Weights of a small GPT-style language model, trained from scratch on English Wikipedia.
Architecture: RMSNorm before each block, rotary positions, untied embeddings, normalized queries and keys.
MLP neurons of a small language model. Each row is named by its layer, matrix (up: input weights) and neuron, and shows model dimensions 0-255. Each number is 128 + 24 x the weight over its row's rms, rounded and kept within 0 to 255. Numbers have three digits each.
Before each neuron's rows, "fires on" lists the tokens most often at its 100 highest values on Wikipedia text that the model never trained on. A number after a token or word is its count.

fires on: "," 32, "el" 15, "al" 12, "art" 5, "ived" 5
L4.up435:140112100131101143131124131143145082084100135146117093157144059111114140157191101148103096126143145096146147104145119156117123117100165089157161102171134150080135152121123108142119096136146139133129132140127148092121128131136161119116125126163121118136100144117113091116122087125125128110162156133153133141136159141124138135090112129140103144192163107130099141146118152091113172124075115138155091167138115140138094155113152123191154124121154134120125090150127122151101105094165155119120132120118142130131103137129102064172131125169097130128144154121134169149119151149108135091165147184120147121170142120127175126106142129158124116099116152141151134133151098118147126160138154174143130155153169161106149133163147132122136136105138070093121165119131145127084075137135150

fires on: " of" 98
L4.up519:133105139113122106109121120122133103072117159115130152181137144148151150165063122089132140141131170129124115109114136114121109099163116109135083182164161123133145131146144112158135111082158142140088181128152109117168126139135176146178128105137123118140142107141087110098143141111134117088136143151105153141128127077137137126135130098120143097170109091139114145116144124103115116098133131105135103165098157108116145131127132136121123138098158111151089121086129133127071118109122079093138154139147079123111156092157150166114109127122129170134129147121131126106134099143133124142124095094070111105108175139142094132134129120146121104101153120136130100081130125116072114089136149137125151131138120075150076117120125066168120137089130113159167132106134088122100095111158130

fires on: " and" 72, "," 20
L7.up789:130147132112146115124152106158165127161114115137110105069175140117130120101135155100091158190133128120100118137114134104133124106136109099120118134112123148109129115111143127092141160115129094152140117117168106111089134099149134149144074108136173109109087149134131105139154135073081159153111144067100132114132155188108149109125135107129155133106174123158132114121139153100137126107143133142151124140087139182140145101149076131129173120143125148129193095121112132156141118130077135143134110141146079123111105135133132125159136102147139129178124111082120123121143109154161092153141132135120121138182143116080136134094105141140115129178137146154167187117089128118094094099081110129116136087110121132106146126088089100111111116129085143107108121138106129121157133123112117

fires on: "p" 18, "h" 17, "^{" 12, "a" 8, " w" 8, "P" 7
L7.up1354:146103185134144102067095149100123162139104118091105137108137145136118125133084119133119146093141160146100093149143136152127137097184157085068134126154128141162107144146146143188112127149113136085151132134159130101093168149133143148136152140110106118102154139118149095123116117135112162142161136096111131114101134132124167151186123161130169113084164135114138146114138118152134157153154133075116152140139152099096125153105141149108155140115106135115124099127093119122119158131126164108129172131109100153120121117157129158161116106137086127119172135170145083130096152140129136137150121149141137122098138112157141164107121119141125149112164148154112111186137128147112151131145133129148199119137112149145108124148156119144109100105110132080105145104128158146103120120045150

fires on: "m" 24, "em" 14, "he" 8, " |" 7, "ar" 7
L7.up717:162144161124116147153072115166112152122170100118160094105138137142120154107149113125102115118135096145116109135152081128170130100110151143128100145145139146131111150117128132158137146110115142122161105127150113143100098160144161094114152112111116145106135107113125133119121128156173075124133104134130115103129114142162111130121101191122129158069161099150109145130174136158127114154091143087148099135092145168107100133117092131130145064145124186085099135175146111124137124112180096115142127105116157125140131111103110098151104138141116156165134066127163178139142095158132139096170145111105122139145126142120119086162098137154135111124176126157119147134138142178128135099112170146147102099176145130151140137107149157176099147137141101136133113139159158151136126156144123

fires on: " |" 96
L7.up634:130144165109101137149088136179143071113121128176150141113161121140098120139139114135120115115091131152186125184086120144152162175157138134131148127136159167165123111115121121149105116165091133134115163138126088114131124140154100157091120120125133097123118125098148123112125121133159090093148109113106135134156101122140076120121134123137155103096165118108125143098134156169102141124180121128046095075116117149083138136108116148147115156088115130118129170125089127134133130145124103090138148118090123127127133106133100168109117167107123122161152150091147124130111113111126177135136096085144149144134107104096141090163102126122122114129183127128112144121188139146113172136095139101118134162129142129170139094134122070135103132152108123161127141087134145109154108109132118

fires on: " " 45, "l" 19, "is" 6, "m" 6
L4.up675:135106144093136160135144148115148150131139141142167133077131132119099101140149137153135163105150128125160140144151136142107146127178142121126100164127142089147092134144168123112138094126122151102180134150117092147108118129119157105126128087133164161133130180154138135105102105135075115141121112115086122094159116150102141110121086145145095099114103110137103148146126126126145102150089144161125080082116127119159088140088133132149130131126151131106148148101141105110142119146134085117118149128063129162131186106110133120135093142115140130141106115128096150082149136121114118146138146126081134056118161113165134134094120127138157083150116133148162148123128128119114119136156137158077162121103103142134154188116162092165097119125066147172100121115173122116131141159122083

fires on: "," 72, " New" 12, " of" 8
L5.up1377:104133165133105149117164108081131160084145151096135108150146093135149142162113118172102121131145121136092106118125136130113150115149095137139126135107110169145117135145146140113148184104119168176068100113096170096147148126109147134145145149113123145124158154137158084108130111152111114144171139167155106127161113112113135105117114104124192103168175126137117117119127147096100103173120098111120118115121120122125130136117162123126126111157140116126151130098127124115144127153115082148120129098162147094106118079146122153125148127140105115112131121117113144143121129154127074148211128165183162103153148156146159128132130112092162096127095146120047153150161124169148115124122107104111142155107105131111163144138159106140168137151147115110106087150146127104145159117155119

fires on: "or" 14, " ear" 13, "g" 10, "ett" 9, "her" 7
L3.up825:134091090101099149139127144083119178108082133142154147099127112158085094144104138103117112117142164081132110134119142131093107128091113115067120074099151166117099145149142144124122132119128188126139130114114121153141128113149119116185137120123131130174138092121143140112149136116097126110105119137140117144120159122139157139121116119112082085128109191114136168129094134121142143144077169128089148089110137107091100119104112136147127123090112127139095102108128124107163133130119166102090147152124142089133088125138161078142169145117143120155133167099117109053089158130076121138111139115128124145129161160118133147145144115138128179126132148143163127113138136161112125110143120087117130153109086113137152134078159139136132159096158092130126105140171149142105112153133120

fires on: " |" 26, "it" 15, "ver" 8, "m" 7, "is" 6, "ct" 6
L4.up417:139111127123164173128091089141133142160108124151113100102110108129146137098139081120121132136148179161129132142123064153128132159140107103136156154122131146137088137116127141154092139113166133109127109148115162118134106097132148092118119116102101141119102155129152137152072159135116081127120084115144172101126122141143139106122142186144117112096147119129124119168143105151142114136120140111116072153118098147090113105135155156175141115096113140155162128155132112135181184134160135098136139073123142126152147137155126078140096136118144114162167113126103133116078151147138166192147131131147130092138142101156131094100152139110143104177097132162136137135165145101112151133117160071109121120124122098144136122100144152115099109161105135168070118132125142098114122130119087

fires on: "our" 25, "." 17, "forman" 12, "ain" 10, "ren" 9
L4.up627:129132113122080129112116167114118118079150077114150115118119077106147086145134106136123189106126147127119130162098126114139128108129117131148106148145137110123134097154152135122168165138148091110125112137152148126135121142111116122123140115145109131137093148116137128159157116098070174156147124138082134128155122120104141084161106132181107160134136100135085128093141182122164115146145133133150114162122106118102136151116119135104125113143123144091151117098156121138137077165107156105105148133095148127116125155123123112127136043139112137089151083125111133145114147124174115124122106140089147155128178146142129142135114124123112150176124107152151133156046085163108113161117146105132107116135159096127125132123170155143141126082168122172163100158125110153103154098164140

fires on: " |" 55, " of" 26, "°N" 7, ";" 5
L7.up919:150089112122115099168136130126124108094100117134101111135177115124192117105170127103106137207146153081141105142109121165142138174148146098135131134105137192108100122130098099126116131134120144137123112123111162128154114119109158116102140125145102094123115154090118117107122156128103102095105104104136146122099165151161173143098148109132143123152118104127133131114133150139107130125137125117117111084092092122121085151144103151140163150095097112093106167083082140154125174123112107108153102140091110122143101140117189140111154144117117117156124173173128103129111122128110181154120097096123140133145143125112094061133100134129138108107169118134079095144148127137140152139131087100107117154117113103131136152081147134141099140125116123118180143122115096120125165132114090

fires on: " stat" 21, "at" 20, "cl" 8, " title" 6, "t" 5, "ens" 5
L3.up37:082143106161127101104141177131153127164152147126111141128136120151106127130133144116150117106139120107129111130136123137134162155098134082077146110149110107139112151156112149092114138117103131109142139135088110106131125133142190189157079095109135092122101137132079131109126122128128128121119126158110059137126099134154109127144145185092088111133156104147127161121153112100185103138145119128121155129118114127121133141126119066101100125130153129120130122140131103167117119142160095148144110139148129143121121171101063098101122171160153130129120142131147158140157140128166151137136102148135129160141157122142097137174128119144152178111133118128111175118120127097193120120129130130154143122095104151155096162091169110085155161133174194122142137120098084134127092121126148

fires on: "at" 29, "ar" 26, "t" 12, "an" 10, "l" 4
L7.up348:167165116163113129135128170127086083145162098145155092126126115144116132147120094146122101113153107135088114114140113139164156109105125109105099126122132107142126157120109135107134154120148127140090103107137149107165126118131131139112108120123163117124147128148101123105152125156178125117128121130132106127143137109175101140134166134095150115144162091099097140099145099123166143140135105084164133123110164169127167102145153134145093168145145115113167150142112162133108132144139085104124129136114156080145110118129114116095097123175112118151142103131136145129138166101187160099105176080130138126153113138112116109126102120125084119139142096191123134117063094124138104151087129118079139066106183179162096148115107143135149121122175128176133127147088123113131128160127105

fires on: "st" 42, "ro" 19, "ra" 13, " by" 7, "rib" 5, "b" 5
L4.up912:146118176116134085130182127131191124160121130160093137174126137090095106137143129077102142133116169131117068082085103126128113116095086096109141107118146133093073133158154117170119129145080129119119136143121144149145153148158083164129120100154147150131112177127111117163100135123119128087144095112125176136101153162131094130143128122153109167098130143112156107157112120124173114145144089114130112122127157152149118128139087119141121103137144085104110141171120137101118124144126134119148111123159142093168171114154149142128145130120147136091131111148084170099131108186145120131102139118127123144134128127083108154112143136134135094137140149088085105151146115149104088116149077124104137132111150130145136105090141093146133159120103138121108146127148146136127150153188101

fires on: " of" 35, " to" 16, " from" 8
L7.up754:111178143085096105110154154099125108101138155123162122102186115114100166083074138135115126092119130138107115114076157117164105128137119144123116164137122158151122124119127130178125115089132157130096141118114123123142158150078080135089126130117171109139141111120091138120116114144152066086110186150137090155104153123087088151137093123093137078133154102134119119106144106150165162127123121133125128114110110108100132113095169130130118102113171101093121142133090158125118150130114105111115138118112158114140110110118131127100140161101088194126142140117161124103098145155110125128175136150104142123105118136157100128118117128167132111111160090147134134111093158155116128098131114154100136151195122121161121095112125103172145117154155128115145152142135124141084093131139139

fires on: " the" 44, " of" 14, " a" 12
L4.up1299:120141137154134150085120120093077105122133112108095123149140144108165128131124137125151151135131156110128087145107108135143120143160119150121102098148134137130121160125123094150110142119133151142129080128082090126129146137176156116110090167139118154139130104085156152123167127126118097120080126113135117124148140134129136137083148120159140155112145172160140136136145117105133143143125128145100107101168075090143130108156136098168102114087128108136081127126122098114111110151122120145188089168162145121117097111111145176146162118122193121040114100114105126135109119096130166097135129153178098137126122144111095189138178165148123137132131107145097126143169149122102153109117123130145111130093147135157117163121088113143163118122103123133109100070168153107111118153144136

fires on: "b" 15, "0" 10, "d" 9, "ab" 8, "ral" 6, "ial" 5
L3.up193:135138115169105105139104107122134117158112117166137096080159132143113130105118141083120153107110146129153097091163109136163131087115146148098140128119171054169121169135139164163151108131100131123094132106104132132095125142108129131100123118118127178124139152113116165140110123167138118141186139139104117154121081121139172124131103156148108131094157135137152157181143149153114091130170170110135132141138111137075159126122126082163153091077126132148172124165115095165169138109152173110147137125141130097138119123132121155100076082163155159099119142138121129129087082108093172114112169114146092118133120120129164148128159173129107109145151129132092121093138150121136121102107100140103112132146111128114125152113111113163115102123143131117120081128116127135092141133138125

fires on: "," 90
L7.up1068:155130098148146137145131116142202125130112133170146095092145125159112153137139148138116109165117116131108159144172136130135147118132137165113128107097139130110102105086118115141093136123084113111129139141140123139139122116117163142143096123122115163154095094101144141134168098105114128138129160105100135146153145138103122136149122083145141089127165138129143122077130118110129164138123142174112105174140120124112117103135137120144128094127086191114145128146121119170139090105152145141093146140146101136118103108164139081116128170168121102144150134153153145100118142110130094125146139087164110128117139097050130101114165071151128156134110106136159122162085161185112103143101138084131109141139114135164130134138143110124170102148096106095085147172162087169137129142107164

fires on: " l" 43, " ra" 22, "ra" 12, "h" 9
L7.up1372:157159105091134137092120093160108105148134112107130152153123122122099104107128129180136131145106127129114105161115124118122113120152125131159101138087137106103164130129160095149167132114134126136147146142124153138173113123111138129090137097119139132122137176133084108155137166114135122096179123139123144114074074167125161087141127146122177132138140160108127153122193142120110117125152137127100112149078117153134131085128122134119116137150153140129169135078083110131131114133136177145100176127102119155117103109129126116137092146139138094123128142056137084145163152132125077165159148097124160147105129120166130128081146125149123123139108133104137124145157092093104124099126132132164131155068123117155112161149115100154127147134172157086140085131163108165123137150157170

fires on: " their" 21, "ate" 11, " his" 10, " her" 9, " its" 9, "b" 7
L4.up1358:111108131175135166143127145052114152133099159128125153113165109146126110145095123103123137087144120124120163129114150138125160112131146106114133109139113135129120154143135122148111128153122173125140097106097045104134129144148137136120083114131168147156127138145153145121085118164147145108168124150117193125149112109102108123122109133174108136148129109140138138138098126138149096146122101115140145164136128141162124109125119098113144135099140125132145063163123128141143122128110135107146138173170129110149132131104112128142116151183104106112086138156152176127116142119068137151194089100133095155176144157101088104139130100114144162178130094104156106132077167157139152098076137129125135087153114123169123124106136144120109151100136107116134095102145172121119151127127101

fires on: "um" 32, "les" 13, "ict" 8, "ou" 7, "le" 7, "res" 5
L3.up1270:131146129125135145097149121145118150128155099153121154130122155127174157100159163137123116121119152111093171126112132111116103091130129148176124134096104152141154127147157110149167083147146125131094150131174119162135128131163120118112141159172116121162128103105145131150145197093116070134078147157142134109099130135181097132116161086115137083097138109113107167116131150129122149125140104146106115124149146147111127189128148092051133141106154145099124134129100124108147133129119148143159129105135125184129113115111139128155104135166149104132133124133120110064117132157125127095106100181111112154140135137138093078119140093108135149139147131142110161144118133170135144135126133093158141120185097072134153139109171152134158135138130101110129157171169130126095151145149139

fires on: ";" 57, ");" 12, "," 7, ")," 6, "ite" 6, ":" 5
L7.up1043:075152115072133123099101137109102140107117128124190105092120162114108134160111129175121138122164094100107137188131174174088102088099107126133125129109123149118149121114132118136113137082144145118106123126121152172125145148138165111133110076110157115132183151119148108140155100087128129093146159115153133102155165137155119147159143133133111119132088141172137134111119134111122161110121091080118119122114120137117112096135140121114140140130145141152080161112103155134108135140165168130145117151115116111168144077138180119125147144144112102102152143128142135124128117147113121138067073097107089129123116169112158071155093157174134147120110094083136122102122106121100117152119121146116136124141125162156137097091121106134152120112116150122102124183157118160148130135113098

fires on: " of" 35, "en" 19, "ven" 11, "g" 5, "eng" 4
L4.up560:121151144142183099092145148158111146076121103139122138168121124157119122133112095138108131137140129118129126141123106116097130116118110157151146138187135108152122109120132142124112105078151135143094143151167130100126091165148116125162130099110138155128141114181109089148134175122094132102087100141138135154154156092100163151091108101108154142132154147133160154159151133140092147126170121116075157152110123164140145167104148102136126089125158143126113149154138134098128104116146111119091167124132077162148074099171115130150146171175136131128121162093084162135133131181119132126096116115147062144072167111101137127091161130148132133105110134160104101131132144109106124132108152158115110155099110153104127139141140111126129150133147157145116121125151125103070089112130119

fires on: " and" 47, "," 13, ")," 10, " while" 8, "." 7
L5.up167:130164129137121130110123101141088162145125103163135114100138148160125135136074138155088120140164140128149147162118129123130131132131089135133153161148106126054115154221145133134152207129147142141108127111137129119128128094134124182141119146142138134123142127113166073147166098139123134130164134134105123134108144134087157139127119124150107153122170141153120129102114136081179172123112156129166143110108157167122114115108131122190136123140115128149124132148160134156167091151100144137158159153103132106157122163155109090129134141127093156106111129132163113121147120110120130144115122108138146112115108120110078162096111142174106150086136166135130149115122115132154100160102118138090130103118114119143152114108085147120100144198124148076128125150114163131147142135175126

fires on: "ro" 50, "c" 12, "al" 9, "ivers" 6, ":" 4, "rib" 4
L3.up1181:138120121118147105098151119136133102162109086093103154171145133144116132106153129101096139146141170145114132119107118152095112155051118128104177114138150104142142103125086096131134174152116127108165115078112122151170168111109134138125117122111094144150111136126159126134135137111107109105136121095071141121150132091118084113143149168134111161176127129113132080129119161131116175124139075145122136128132140102118126110138104190144173085158124163117152140108117135076136160141121120143133128116136132155150169129144099136131134150095150123077143149161081141128122137156122130115137099164101153093127143108138144167126194137127105110101156140127148115101134100112091155171133129160107136107135151130093122122155171120124145105161086134152078130162115141129154169114148125

fires on: " ra" 34, " tra" 21, "r" 19, "ra" 17, "pr" 4
L5.up288:177146091121141105140148150100107135137168129111084098182137138095107098097156148125112139140159143134104090112091075162121135064140143165122088152063160133136138119143094156153151121140112106131095119170117073104139109110120151132130101082142149173127160134090114093199135130150146132145113155130127102127122072160112107133161138135117152134144148154188113158115159105110130137076158137121106135123110109150115096128126112091166118131129161123107136121136070120111126153127104135103111136142114115183159142103150133085132087121141130141121147092113115116142129109145124064125119141088141119112138161107156140074142108131149124126112136120122106133110142088145083122158146128142156123121132111117124119128124139086134135151126141115135149128129125177114085118105118132

fires on: " in" 54, " In" 38
L4.up541:149105121092141102120150139131160128131109130113113153159120133142139155124119109100112143159156115142124128121092131161132159079158170137120115150140151168131154143144154145138121084119106124131128109149165115101110144128117128123144119122155103117164128132135161125131095139148111090117165127102145155152112137103087112154096141148138089170138171111142168148149144130114178116112109149123130125134120105165140121134145103151117145135136121134133154090134161169165115165186124088190143068119135134122162116125134092123119109119125119167160120135117180146115122105103157141132162045120146106140148166145132110122145160097132106099153139128147133112080150150113089078119129090151133149128141117087124160138120151158133129123126159148142148137089137170146046055123138154

fires on: "." 44, ";" 24, " but" 24
L5.up144:110114127101136102131159132143108160141096158128155132072132149116130139116069139141135176116141121120123162163171173163139113137117137094131136155097113080181128080111142139114183136078094086135126115162106142153170107106132097105127169110143140151149090110158116112112172075120128121124142117148132120097102130146146098110132095113164118124129134111153105154119096152116152171103173051137133148128119143103135098137080100129137147141106128161138130142115110129126146134175161126149099109124111125150153110141152115131117169129130118110101160046131140143136109159138119146116142148129095157100111146152141158132127140131147129148156101119164141171123109107125108097086111162152147121122117105120102162098133157144141163083113142111103109138136117135154128150152162103

fires on: " in" 51, " of" 14, "″" 10, "," 4
L4.up768:129138120128130124133154157111154095081115130130137139134124130115163140131122144158134117088135075112138063112142115131140140100170165121119103148131139117141140079106172120116107120093110125145125115159120094125149096113140164131160101109139122121114162118143130104147132122168115159150122117156142157124190072072130143148153139090130127143129153143114135157142158172081107124132125077080133110124129096140093127145182112151146108108152118121111101116139143144101161107130127156180131115144115110159134130167120132137117128114175153090105136124124160171178158170155143131137072110119152157125138172119141104141086111114086099122113111072175106153136131132122178113092159098144112107119166129118172119151152156160117133143144130131114138107099164107123092106147140130

fires on: "." 75, "-" 6
L7.up171:165139128131103092163142101179079129112121127135097117107131158165110127107123145177138167127152117129136132166149124131100161080139094120112129134123123131117129128123147146137102148141127095135117090138149145123114131104141154146145156110134107100146145090151102106120135112149179154057142147133165120151163108146147131117160126132157143186161147130160117114112111170115154129117110098191103134103157139113124107118105075150147143090083118130108163147117158153158130111141133127120149132119127122140138069159149132129133140132206121149123153118160162069108106140178097144165080145120109140147103140185137130124123115144137092132120081116104100144148169125144119140142109126113085086128103099090132136112123167112156102154132105125102121086111113126109132123147160125

fires on: "ol" 49, "ver" 19, "it" 11, " |" 9, "an" 7
L4.up937:121117125125157144161161123144130134114124118126145141111123074148180135119107132096140108169153086141107127116151108172129134187138178108105104094160138120144099149160151151162103106118116124128161133151157085099114097150155138150134105109142118115108145143107122118108065123155110120150128127151146137097118138130124114086115106139152131130137097085102128135124103090135124134151109111142129140105134107151194135125100106124125134159076122095145117131116156101095114155115163128156134104101106093106131131155098104135158108120091086084193135131122147156138131128134139163143153125078146133118157115112137132095163128142105137134120120131152125096098111140139085105159110163130120113166106127132162108088107082114124039088168108141153087110152103175137147127141133120

fires on: " and" 52, " a" 27, " with" 4
L7.up1349:114088157149112132124162092143119141137147162142103115160160131130136128048110150138109105118125196150136136129092122111131157121136141151154144124132099116084118095085179114121135186115146117113119122152174116096129158119144160143135147143119144129110109138141182108174123165150118127162125152119139134137144152170160153150119156134147103104104111146151131093103153110084151102148108139109183134131092092141170158084110109128147143122125132130149094131134102116128124094143089153072157115138119111111118057158112110088124083147137120156112130086112143118137171114134132150142149126147173150117131172142121163110143133118130138145135125179151132120110132155112137133117172152123134175119101136134123100075076131124124109161123106143119137146127112103126147099156085126

fires on: "b" 19, " New" 17, "ular" 8, " of" 6, "d" 5
L7.up961:115140127093154157104146139143113166122100135153139119104131127111097125163126138158103117105129148092097176121156108112102136123106117175109106098108114142154133123121109132144113173144130132139110095158119124051153143129105153154145143167114141136117136177101112148129101072167122139143171147145084122130120114154147163144126130132139173113131160108083139110176107181128107140136122108122127111154122147139133125152113085109173140134097139155141117105134117081148138103116110139080165117137156148145116097113122148140142085100089122166163103159119145136128074133114139149141163174171137147098100153100115144135093137114151166120164116106105114128113162118137145121107079111120142132135091127113134118127134085095159104127110092141129137134151160105110125198162172169

fires on: "al" 17, "as" 14, "e" 14, "el" 9
L4.up92:107128120147168155155125150133140155114130148146158113134138124126088102132069097119151112153113135095147151172164145101152165119114119106134125113105153140103135083143081114128123117122134097164136142115114100127134130137132168122156116129137110100156112120141155139161144107077156130107126136083127125136122145143139154190077126128142106164157106082130109169091132121134118175113112187090142091102144110164147115134175114115151137139149092147096139132112117154132115140100133133150123129126139144169146142138164149104126136149150096141108131141114161142111087133111108098110170148140163088134173157104120139120155158141132141110064139109154117156125160083156145133143158126127111114125132092161112166125135043144156109171174119140122168140121138150107143110125177145

fires on: "ap" 24, "ourn" 22, " made" 10, "ake" 7, "os" 7, "ak" 6
L3.up509:091139123113107120127117093088068140194137156122094133157103163129114122130164106150115099160156156138141142120117151092110180137123142123161141157133134110160153140114126152132121112101160111123136167090116127120155134129159115115100131105167112086091116100119156140078149080139148141092119085089178138119125120082154130126107130167134093134148200166092107134123154091132116138146127119139160169128151117099138090125128113133151132154134159135144108094136172190139167140159124154122119146140136125138095166108098084106111107133115128126125113115137121131109176154143119160111112122108150180078120147151135074138130183104123128125100143127153156084088107114119177126157134134146148158148119131131134088124095155122130111132138134128155108133121101137125142130138117131

fires on: " the" 23, "le" 13, " from" 6, "es" 6, "les" 5, " of" 5
L4.up256:124115129116098118134186158113184170058146150143111186121119149126124143111110152105128107125132109108193133120149175122125114118117103119106095099112152100192134142161156138154163114137139116086112133130153154111106151155151121115079158138120134139094119079132121096168119183146136098129193152148123116143123123133146163133146135110087122126128112133141134125091103145132095124112133143116140121151132132131133106163155141123100120112168151114093089122152105119164168101124140107105095139107148125178155154108133134137095092159116110123126145125131123149146106102145103159154166093121141130091145170094155122141129143125148134093135162107173144159141153168164102158149136137092128125165179086108122161147114107101170143127127124131119148122156126127128115159156106124

fires on: "al" 15, "el" 11, "ent" 9, "ction" 6, "per" 6, "at" 5
L3.up104:128127131112150125079122165138153118096147151146133106166155159123093132153156118134126097196074151093146128134150101123123137120107143109121144104153119120105104162111104092140117132137152079133129132104112142150142169116153143139175120139128101128155122173125160129151147156135111155129111132120106151114133176107084148129127139141172088142129166146105118122113114101116106187142148117135158131151131158159197124157159072122134148114076109107155139134136122131162114074112106076158120115127089116160122096154095135125129129166124075117161130122138140137148143078139118088135135136102101114156147124150112144122105180161170115146119156118129111151156125093108133113127121109166130144177112108118151155139130130106118087168086189122122138126137083136126152131116125121

fires on: " in" 21, " a" 15, " its" 10, " their" 10, "'s" 9, "w" 7
L7.up101:149138143098109119108121112062141083154120165170139110136123076158165155162118115127103122123171159127161154130119147097156138077066122148137130139158124160141126163150102146164147131110159171089132123116147092119119098124145148139101124140141136114117095148147114126130128080115141124134144137132066140125090103120143118141135161162095105139116124084116071108141110137147113137144088141106109130120115160160144175106126106096124125154097134176143136124142091131158158110151146146074146116165159118139092147094131092132115114132095159096107105121132115196131129099126115116169132114179114119151141143116084096108129141143097154114153109079133112144156153122119101120144112123148114163100146134131158081143159130132111126127099156137143161173165130133133103122134138149

fires on: "ur" 16, "ot" 12, "al" 9, "ist" 6, "am" 6, "ual" 6
L3.up468:158148145099183127117104115168100114132104140120113114160122093106120156136133144116136111145128091117115127106107108169115129135085115142181146192172145148140148111123112092117124129103107126147122140184103159101140080117162141147118096143101123095129143144140089126137189098111119102137132132130092160129106130107126149130157152149105194145119139101132157117122139100144113116164147120100087126110147115076144176119141173121100091110155140119152120125130121141131125133161131151174137141130124124103158126114134134118176128145114132127127145107087110104104146090103124134086126129097115186100121125109090130055159118126133125150138123133092172142113111179104131102106151150121118135083138175164143150108139097169146139145129144087117119097068108117129101122148138132

fires on: "al" 11, "us" 10, "ur" 8, "=" 8, "a" 7, " par" 6
L3.up1321:122115157176130103150105135115076152100138115125156096113089129136106130120159131158126109119148119135112109087130107193121108111143134119126160112137154135133117106126107085104106054092129110133120150112138112149117107102140167134095112124089130127144177132138154118107135168167151066141155109096130185114179096109123099174129093111128137176111126128112102094137130122123093135162108160070112160124132150122102167167125148108086120131122147103146126046133105126102123127127082134119125158140135134128124146131177097105166070143087116132106119122136142083140125128093103142111129129100108136142087133080134139105119102106130131159151174108148120107117113117123086114129157115106121085108114128126143117157113131127150119126137116128122178118099124100127127099098140126

fires on: " of" 79, " in" 11
L4.up439:153105131116133145133156149114166126068138118115121122146144140199099131130130133126131137128160145112129155112161146116160134092139108133125125131133151107130159128130167120108094104099104124135115114113112157100111155100133165111199175149160122123120150160170110120140147116160110124150144101140089187111123110117080103146114137141111156159133160133159103140123102112132155123108149114097127134112116113111122115162152108127132120134151097148161126075133102117161142158116132137166139114139119195123138109147134129141162135110106118101123149077124186156117112151176141143113127108069112168160114156132127098139109121113163116093113144080148165109116134124143125119092113126161145104172173104154109117147079129152152165172106167117095143100117142169128080111149145154

fires on: " the" 68, "P" 6, "C" 5
L7.up1443:121170131122162183114145081079149149114172140120080143128126123145160118128097151122144134128084139097102086158113170161109104132145157104131141153136152128167100166191138150145120137129111133131147096101154147108094164158151121107070129158140137111096108129107139128110108098120128124136102146152149076140131140149166099133151119111124166164118136105157132135078135071168141152120108128130097131136103138099116149130143151122104114142121148154161108134137119164104146132128134163134105130158129115128106140100099150126135182092106146140112154121129130091140081130113146130086134142128142116145135099139123111119136135123121124056134112081141109109145171132131140148141149129172130122093176090130146096119141100115129140172119135065127094085116104147147111085102086123

fires on: " |" 87, "|" 6, "-" 5
L7.up80:199162089092151154123114124159183130100121142123091133122173082108157131120143117136086101162158157173141148149117139148160144128146145138139147138148135141130158074142131120161155105148131098127121104137123135127121135155124117076072142104116108122139125132123117145094174144102161150122128131152146144132128135121116099132121107147144153126115139121091134128123148158152114153109114171135096105130128144160069078137120113161107140116123112115154130127118110123108126132140118098112138130126113150113142158090130137112093073156131132114122200120122154158095108131128132148173146128116121132165181154117177124084121146130111201137108128170156113162106155119156139137143130131088135104162181099140153114136126159132126081115161162187141168136130117108134127151139150106

fires on: "ly" 14, "imes" 11, "ce" 11, "ten" 10, " and" 9, " first" 5
L3.up1490:143114124076102152151120128167170083190106156171089124130120114143122106141140145126127151135116134064093104106157122150183112083126112138101168145150124164152130151098152076156157161132141162084133140087154097122085095141153152148142121088149132128126113142148101107111087115103112142175128106122144115114125135148092122122142083109133144140120145095137122134165139181110112120110156140152141126140196158073117149121137087144167147089127106119141172128153133126128095125156094135139096152107163134136118086092138118125149131090120147107163097133154102156099151109132104160134118135120159130164115120132150147119137148138146109156109131171116144150126179132101129129126105054147110105120129137138110171126144144124131120127147119127128134100132144147113119159155122128

fires on: "ron" 15, "ract" 11, "an" 7, "ke" 6, "a" 6, "ra" 5
L4.up542:159130148117109104149160148103142108139155128174113118133128113151157146096113165115102166175121130148143147158131104131094122126108119059119105118140183131122127107104133125160153110137153121078141175076155134124135152114164175154117158124176087143124117121131108152155141152121178173133155150116103118115084123151151141146166165127118128141143160138144095089120135101074126188107135143108146145092125130167119143156136127184106112137117107197155138078098110106099158122151124133127108115128139131106159140118104128108154106088091115150097112134119112102131097110110115119137146138161150189154134091166102150123159154144146141147109114134097140126134164126090116122140125109095150120096101099111135117120149117130150104116112108151158131094145114130108097126107094147

fires on: " of" 33, "ference" 12, " station" 12, "fer" 6, "ple" 5
L5.up166:165150143154125109159096125129138138130159165109118191145158099182162131127120093120121141132105108130124166113097150134104127122116120141083089099138162130133143116146138145161112129154090116114089181108151123134130113117158099149121147107116127131114134154119120075145135152123079137106153136104102130096163125120129109119140123109103136088147119112148060172139111161125160158141155154134155135121141084078136114141088151145144089103109124129121132123138060125144126093111135082101131157117172085135124140133129127136150112138140104159149128108118169111116099112135134139128149083094136117100126109151172121123152116111141152108112149096120135122103084140135113134109130089153146135085130088113187121095128129139146105088111112154139131089149129191170134133131074178